MLP neurons of a small language model. Each row is named by its layer, matrix (down: output weights) and neuron, and shows model dimensions 304-367. Each number is 200 + 30 x the weight over its row's rms, rounded and kept within 0 to 999.
After each neuron's rows, "raises" lists the tokens whose logits its output raises most directly, leaving later layers aside.

L12.down867,230,221,178,216,206,245,194,182,196,176,179,226,185,193,208,217,213,215,185,151,163,246,244,249,252,246,168,227,211,236,190,175,193,226,208,201,153,195,215,244,200,190,233,194,180,228,179,228,207,198,199,140,177,183,262,235,216,146,196,230,183,173,219,210
raises: "ian", "ians", "ia", "us", "i"

L11.down529,200,212,228,140,221,220,181,194,211,220,204,217,162,225,173,231,191,210,218,228,207,228,196,198,171,175,178,219,202,245,230,198,201,177,180,186,166,200,221,142,192,241,163,162,177,237,210,148,179,230,192,159,140,183,207,227,232,184,183,181,240,189,138,221
raises: " term", " terms", " same", " word", " Latin"

L12.down708,263,181,190,256,191,163,199,168,200,230,152,257,192,189,184,166,191,191,204,208,244,210,183,161,158,190,190,162,235,192,213,211,170,220,232,207,176,159,218,201,230,177,158,225,183,124,198,188,184,192,199,160,240,169,233,198,235,145,203,238,173,229,205,211
raises: "ities", "ity", "it", "ification", "iro"

L5.down878,278,234,195,227,206,177,195,185,217,168,167,218,220,194,205,230,222,236,238,176,214,239,159,194,244,201,218,249,192,216,191,153,220,253,206,198,179,216,191,206,189,175,194,203,245,189,179,166,210,222,194,174,174,240,196,191,184,191,278,191,255,202,212,201
raises: " are", " themselves", " respect", " were", "ide"

L12.down87,190,159,156,228,147,183,259,221,212,162,169,187,153,178,191,169,135,177,228,208,201,205,168,213,243,230,187,182,217,195,242,162,138,232,210,220,252,249,193,225,234,189,168,252,185,188,191,298,183,191,193,198,154,205,231,245,203,268,168,183,208,155,193,152
raises: "m", "ms", "line", "mb", "ids"

L5.down1457,248,159,175,159,175,159,187,222,196,158,210,178,196,186,166,208,159,192,212,226,220,239,167,170,194,204,202,171,190,216,222,232,195,197,187,210,215,199,218,194,188,230,167,224,139,188,209,186,218,193,186,229,190,195,202,202,165,140,171,181,220,170,203,211
raises: "d", "day", "ued", "uation", "ties"

L12.down817,163,195,200,185,186,210,165,162,185,187,252,252,183,254,271,207,230,180,150,251,184,237,244,222,208,202,228,201,175,224,151,182,236,228,201,149,169,191,237,184,220,135,142,199,189,231,178,161,130,215,246,208,215,211,222,210,214,213,212,207,222,181,214,198
raises: "ify", " their", " its", "ize", "ise"

L11.down227,205,179,163,143,162,245,185,177,195,202,169,194,214,156,190,213,208,212,175,213,227,177,217,192,236,223,213,250,203,206,232,183,217,233,179,192,207,162,200,153,227,206,275,158,199,244,205,182,173,256,216,164,178,191,188,218,199,247,221,192,205,209,266,204
raises: " day", "-", "lying", "ly", "–"

L12.down104,243,170,192,198,197,181,221,189,173,233,207,198,233,230,211,165,203,229,191,213,203,170,203,216,223,207,264,191,203,222,186,221,234,166,155,246,179,203,154,195,119,204,159,122,195,214,177,189,208,205,179,204,240,233,200,152,154,182,250,155,246,166,203,228
raises: "ourn", "lected", "ew", "aw", "xt"

L7.down898,212,197,203,228,204,212,198,197,184,208,224,235,195,217,183,175,150,194,172,183,186,228,161,179,218,184,201,187,167,148,165,223,207,201,213,201,183,185,257,199,264,248,214,213,208,197,169,128,152,164,153,225,218,142,196,175,260,218,250,158,161,190,201,142
raises: "ano", "han", "ani", "no", " married"

L12.down28,196,177,205,189,213,171,141,178,230,257,172,234,216,250,167,238,220,190,147,192,190,159,199,188,161,196,192,217,234,187,248,216,196,238,161,207,177,227,195,141,183,152,234,200,199,213,193,226,128,251,140,158,215,201,229,158,201,208,199,168,169,145,189,222
raises: "red", "ual", "ible", "ith", "ram"

L7.down338,173,244,230,197,222,163,185,227,234,209,186,204,175,190,280,137,148,198,229,196,165,181,163,190,204,175,191,167,217,190,224,203,249,252,182,187,200,224,226,159,203,253,159,257,156,199,280,182,205,204,233,157,240,207,207,214,230,203,167,211,221,156,221,181
raises: "nam", "ne", "ny", "n", "ür"

L11.down1012,261,267,154,144,259,157,258,231,169,245,200,153,155,175,258,238,221,193,186,244,188,196,205,163,176,206,189,262,207,198,165,209,218,164,206,212,184,199,187,157,260,173,216,180,129,192,204,190,165,233,249,227,163,219,223,196,196,159,220,203,186,185,209,186
raises: "ul", "ule", "ula", "ular", "ost"

L7.down126,202,275,242,190,177,220,222,210,163,229,222,217,153,237,202,249,208,196,154,171,238,209,184,222,143,131,175,228,209,203,154,165,190,178,210,188,214,156,214,202,196,226,185,190,195,225,198,205,272,165,192,201,221,213,269,165,188,188,145,215,133,186,223,210
raises: "ian", "ia", "ians", "ief", "ely"

L12.down1155,189,132,241,190,197,189,209,126,204,186,256,203,203,216,184,257,185,215,208,203,197,203,197,154,181,202,276,232,197,206,219,147,215,255,193,205,151,219,205,223,150,210,164,191,206,147,193,231,155,169,176,176,174,251,215,173,216,239,225,210,218,235,252,278
raises: "ld", "sq", "iel", "tt", "le"

L11.down863,202,198,209,195,177,116,219,237,201,193,197,217,131,158,220,175,229,249,189,147,209,189,184,137,193,181,221,216,204,173,199,167,180,185,228,204,161,194,250,227,224,213,156,218,157,182,168,244,213,174,220,162,144,222,231,253,230,204,207,189,156,195,227,253
raises: "ens", "ense", "ened", "anga", "ão"

L12.down164,200,208,178,224,200,161,223,150,176,257,313,246,170,150,209,205,181,174,186,225,182,193,235,164,202,212,183,213,208,201,225,212,180,194,166,246,235,222,214,185,138,153,175,163,191,168,157,248,221,160,209,171,233,168,210,168,210,196,231,228,241,178,211,169
raises: "c", "amil", "ced", "ib", "cast"

L11.down712,186,191,194,188,210,189,207,164,223,251,199,180,227,250,191,248,235,207,168,198,191,274,230,152,151,149,182,224,175,208,186,218,203,210,222,230,179,195,192,188,194,226,227,224,213,195,199,179,178,191,210,208,196,252,245,196,191,225,194,244,257,179,157,161
raises: "ps", "bon", "ject", "ved", "ally"

L11.down1450,182,168,153,233,219,138,226,195,206,205,144,228,200,209,202,176,279,217,180,219,202,200,192,194,224,206,195,241,241,188,224,212,188,228,171,195,227,180,159,180,209,205,216,217,220,155,143,200,190,280,205,278,201,196,186,163,181,195,177,216,172,246,255,216
raises: "ts", "iled", "ili", "ave", "ulations"

L12.down555,230,192,217,190,246,199,250,210,218,236,195,194,206,199,188,252,195,223,174,229,216,163,254,210,240,220,241,222,212,173,174,145,218,205,241,211,240,175,220,180,245,193,167,184,166,195,233,197,225,195,197,222,166,262,154,248,201,236,188,232,223,242,198,189
raises: " view", "iew", " im", " seen", " show"

L11.down1487,196,199,230,192,168,203,201,193,158,201,198,175,220,234,250,178,241,271,215,217,178,228,175,225,139,155,210,218,149,202,149,210,227,228,209,262,151,214,186,150,190,218,228,258,199,167,234,215,178,210,171,234,217,228,216,179,207,225,159,179,238,204,197,205
raises: " sister", " brother", " husband", " daughter", " wife"

L5.down739,150,210,218,226,179,203,246,177,206,218,262,197,178,258,207,203,229,136,228,216,228,214,197,200,233,177,205,173,246,182,206,164,164,204,201,198,175,191,224,230,151,232,214,228,211,240,199,201,160,152,190,196,182,218,190,213,208,204,166,244,196,178,221,156
raises: "ial", "akh", "atives", "at", "oses"

L11.down244,227,218,219,195,151,179,185,168,236,217,215,202,163,187,211,196,202,164,190,181,179,221,189,215,193,199,181,218,210,171,199,122,205,252,230,193,182,254,151,208,209,191,176,187,231,178,184,190,211,155,192,224,192,244,224,198,221,204,229,205,250,228,207,145
raises: " period", " hours", " days", "rief", " week"

L12.down1246,200,213,244,267,176,159,221,200,255,185,193,194,199,116,265,206,190,243,241,149,215,215,191,265,187,198,220,169,211,203,220,190,215,215,208,183,216,124,237,248,143,216,227,192,168,141,171,224,180,204,220,205,234,197,193,185,226,257,218,234,229,162,194,174
raises: "ove", "out", "ain", "gress", "ility"

L12.down1189,231,185,186,194,154,224,245,231,234,186,202,200,243,170,140,235,211,235,181,221,232,217,184,197,193,193,233,178,212,176,220,204,183,240,189,271,216,231,150,279,207,176,185,199,194,208,164,165,177,172,201,197,226,144,224,222,211,179,157,175,233,201,187,245
raises: "ant", "ance", "y", "arily", "ous"

L11.down316,207,206,164,226,214,221,146,235,196,213,190,234,180,200,207,177,152,152,156,168,219,254,184,211,218,239,183,206,202,227,201,164,205,206,221,222,221,185,168,219,222,171,243,220,209,190,175,179,277,170,129,181,225,166,154,186,198,215,233,152,161,241,154,223
raises: "ona", "ida", "on", "ory", "ota"

L7.down687,194,231,211,193,205,245,196,234,203,151,203,186,135,245,260,181,206,202,122,223,195,226,146,236,195,191,201,160,184,214,173,220,209,186,200,222,189,122,179,201,209,239,236,204,214,226,199,263,214,221,201,166,183,234,217,178,238,168,207,193,194,187,200,251
raises: "iance", "ian", "ters", "ia", "ter"

L11.down884,202,168,210,213,202,216,176,148,180,199,189,172,219,196,217,192,179,132,221,205,212,177,224,237,213,217,257,209,172,222,216,203,219,256,207,166,215,209,204,240,221,187,104,240,196,191,150,245,208,235,164,123,135,190,211,221,205,260,210,130,137,171,186,204
raises: " many", " most", " all", " respect", " some"

L12.down1100,179,227,231,183,246,237,204,185,203,225,169,217,192,177,229,187,211,204,180,195,214,216,160,227,160,202,169,200,259,233,158,216,247,183,242,219,189,198,237,233,195,200,200,175,213,175,243,227,210,148,295,208,222,184,221,190,209,186,193,210,207,221,169,204
raises: "arily", "ically", "igned", "ately", "ually"

L12.down1248,179,292,128,242,248,206,210,179,189,229,116,239,221,310,216,187,274,211,203,144,228,247,154,223,187,246,207,199,252,193,199,175,221,197,252,220,204,247,156,231,154,209,218,201,193,195,242,198,197,171,218,209,148,183,161,197,247,217,236,140,205,226,157,209
raises: "er", "ers", "ering", "ership", "hed"

L12.down1076,209,177,166,178,171,215,175,199,172,183,217,172,169,172,200,196,246,147,180,182,215,230,194,246,197,207,218,245,209,222,212,161,182,199,212,186,188,154,144,153,260,232,187,223,230,183,172,234,226,212,217,202,245,209,225,229,205,176,193,207,180,133,213,223
raises: "ú", "hem", "he", "ised", "il"

L12.down1375,186,250,186,215,185,216,238,186,214,194,191,159,186,225,220,186,121,187,159,242,172,205,173,202,195,213,189,192,187,243,151,244,214,260,187,243,219,208,222,252,199,187,162,205,172,164,166,191,232,189,157,212,144,266,321,192,206,211,206,235,187,194,243,187
raises: "eg", "et", "y", "ec", "BC"

L12.down1080,180,186,244,224,218,185,203,192,149,234,178,211,209,229,161,191,213,189,175,194,222,174,194,203,162,161,202,175,256,223,198,193,187,195,180,199,236,187,184,144,173,194,188,173,154,174,195,119,179,252,233,181,246,225,217,221,169,190,197,213,206,224,238,262
raises: "V", "I", "II", "X", "ment"

L12.down898,221,179,174,158,156,212,193,206,182,194,185,253,223,169,179,236,171,172,230,258,201,220,190,183,125,208,184,195,259,228,173,218,218,151,218,268,202,225,178,179,253,159,150,175,152,161,209,182,247,209,181,211,222,197,159,154,214,220,199,217,218,196,189,210
raises: "house", "iction", "ible", "ership", "der"

L12.down257,213,225,197,185,216,200,257,231,209,135,179,232,219,208,197,201,198,202,210,213,186,171,249,189,257,175,258,209,216,203,184,245,179,207,167,218,189,160,190,163,174,207,231,138,182,152,161,247,181,158,173,172,179,180,206,210,190,227,187,220,202,196,182,224
raises: "ale", "le", "ler", "led", "ity"

L12.down299,171,221,203,187,187,233,235,175,204,172,187,236,198,214,251,206,187,152,189,198,153,176,178,185,172,197,188,156,205,175,198,241,206,216,221,229,174,194,188,212,197,256,192,179,233,195,257,227,166,143,210,184,181,198,221,159,181,189,162,198,151,207,206,240
raises: "ron", "ers", "er", "on", "ir"

L12.down1263,188,191,237,230,243,175,172,242,148,231,249,233,204,245,192,173,206,175,162,169,194,244,198,198,208,178,180,171,218,216,200,206,206,182,222,214,195,197,152,235,240,183,292,242,168,249,175,241,241,185,203,206,152,186,156,247,242,197,203,175,177,246,212,193
raises: " case", " cases", "rast", " style", " position"

L12.down334,193,221,217,171,194,214,250,191,154,167,109,223,235,179,167,151,222,185,158,193,245,201,193,194,142,190,198,174,220,234,220,188,197,226,184,172,216,191,165,209,191,219,181,231,181,172,184,225,158,164,206,199,159,121,183,209,253,245,188,201,201,198,173,206
raises: "ern", "elling", "ific", "eration", "ille"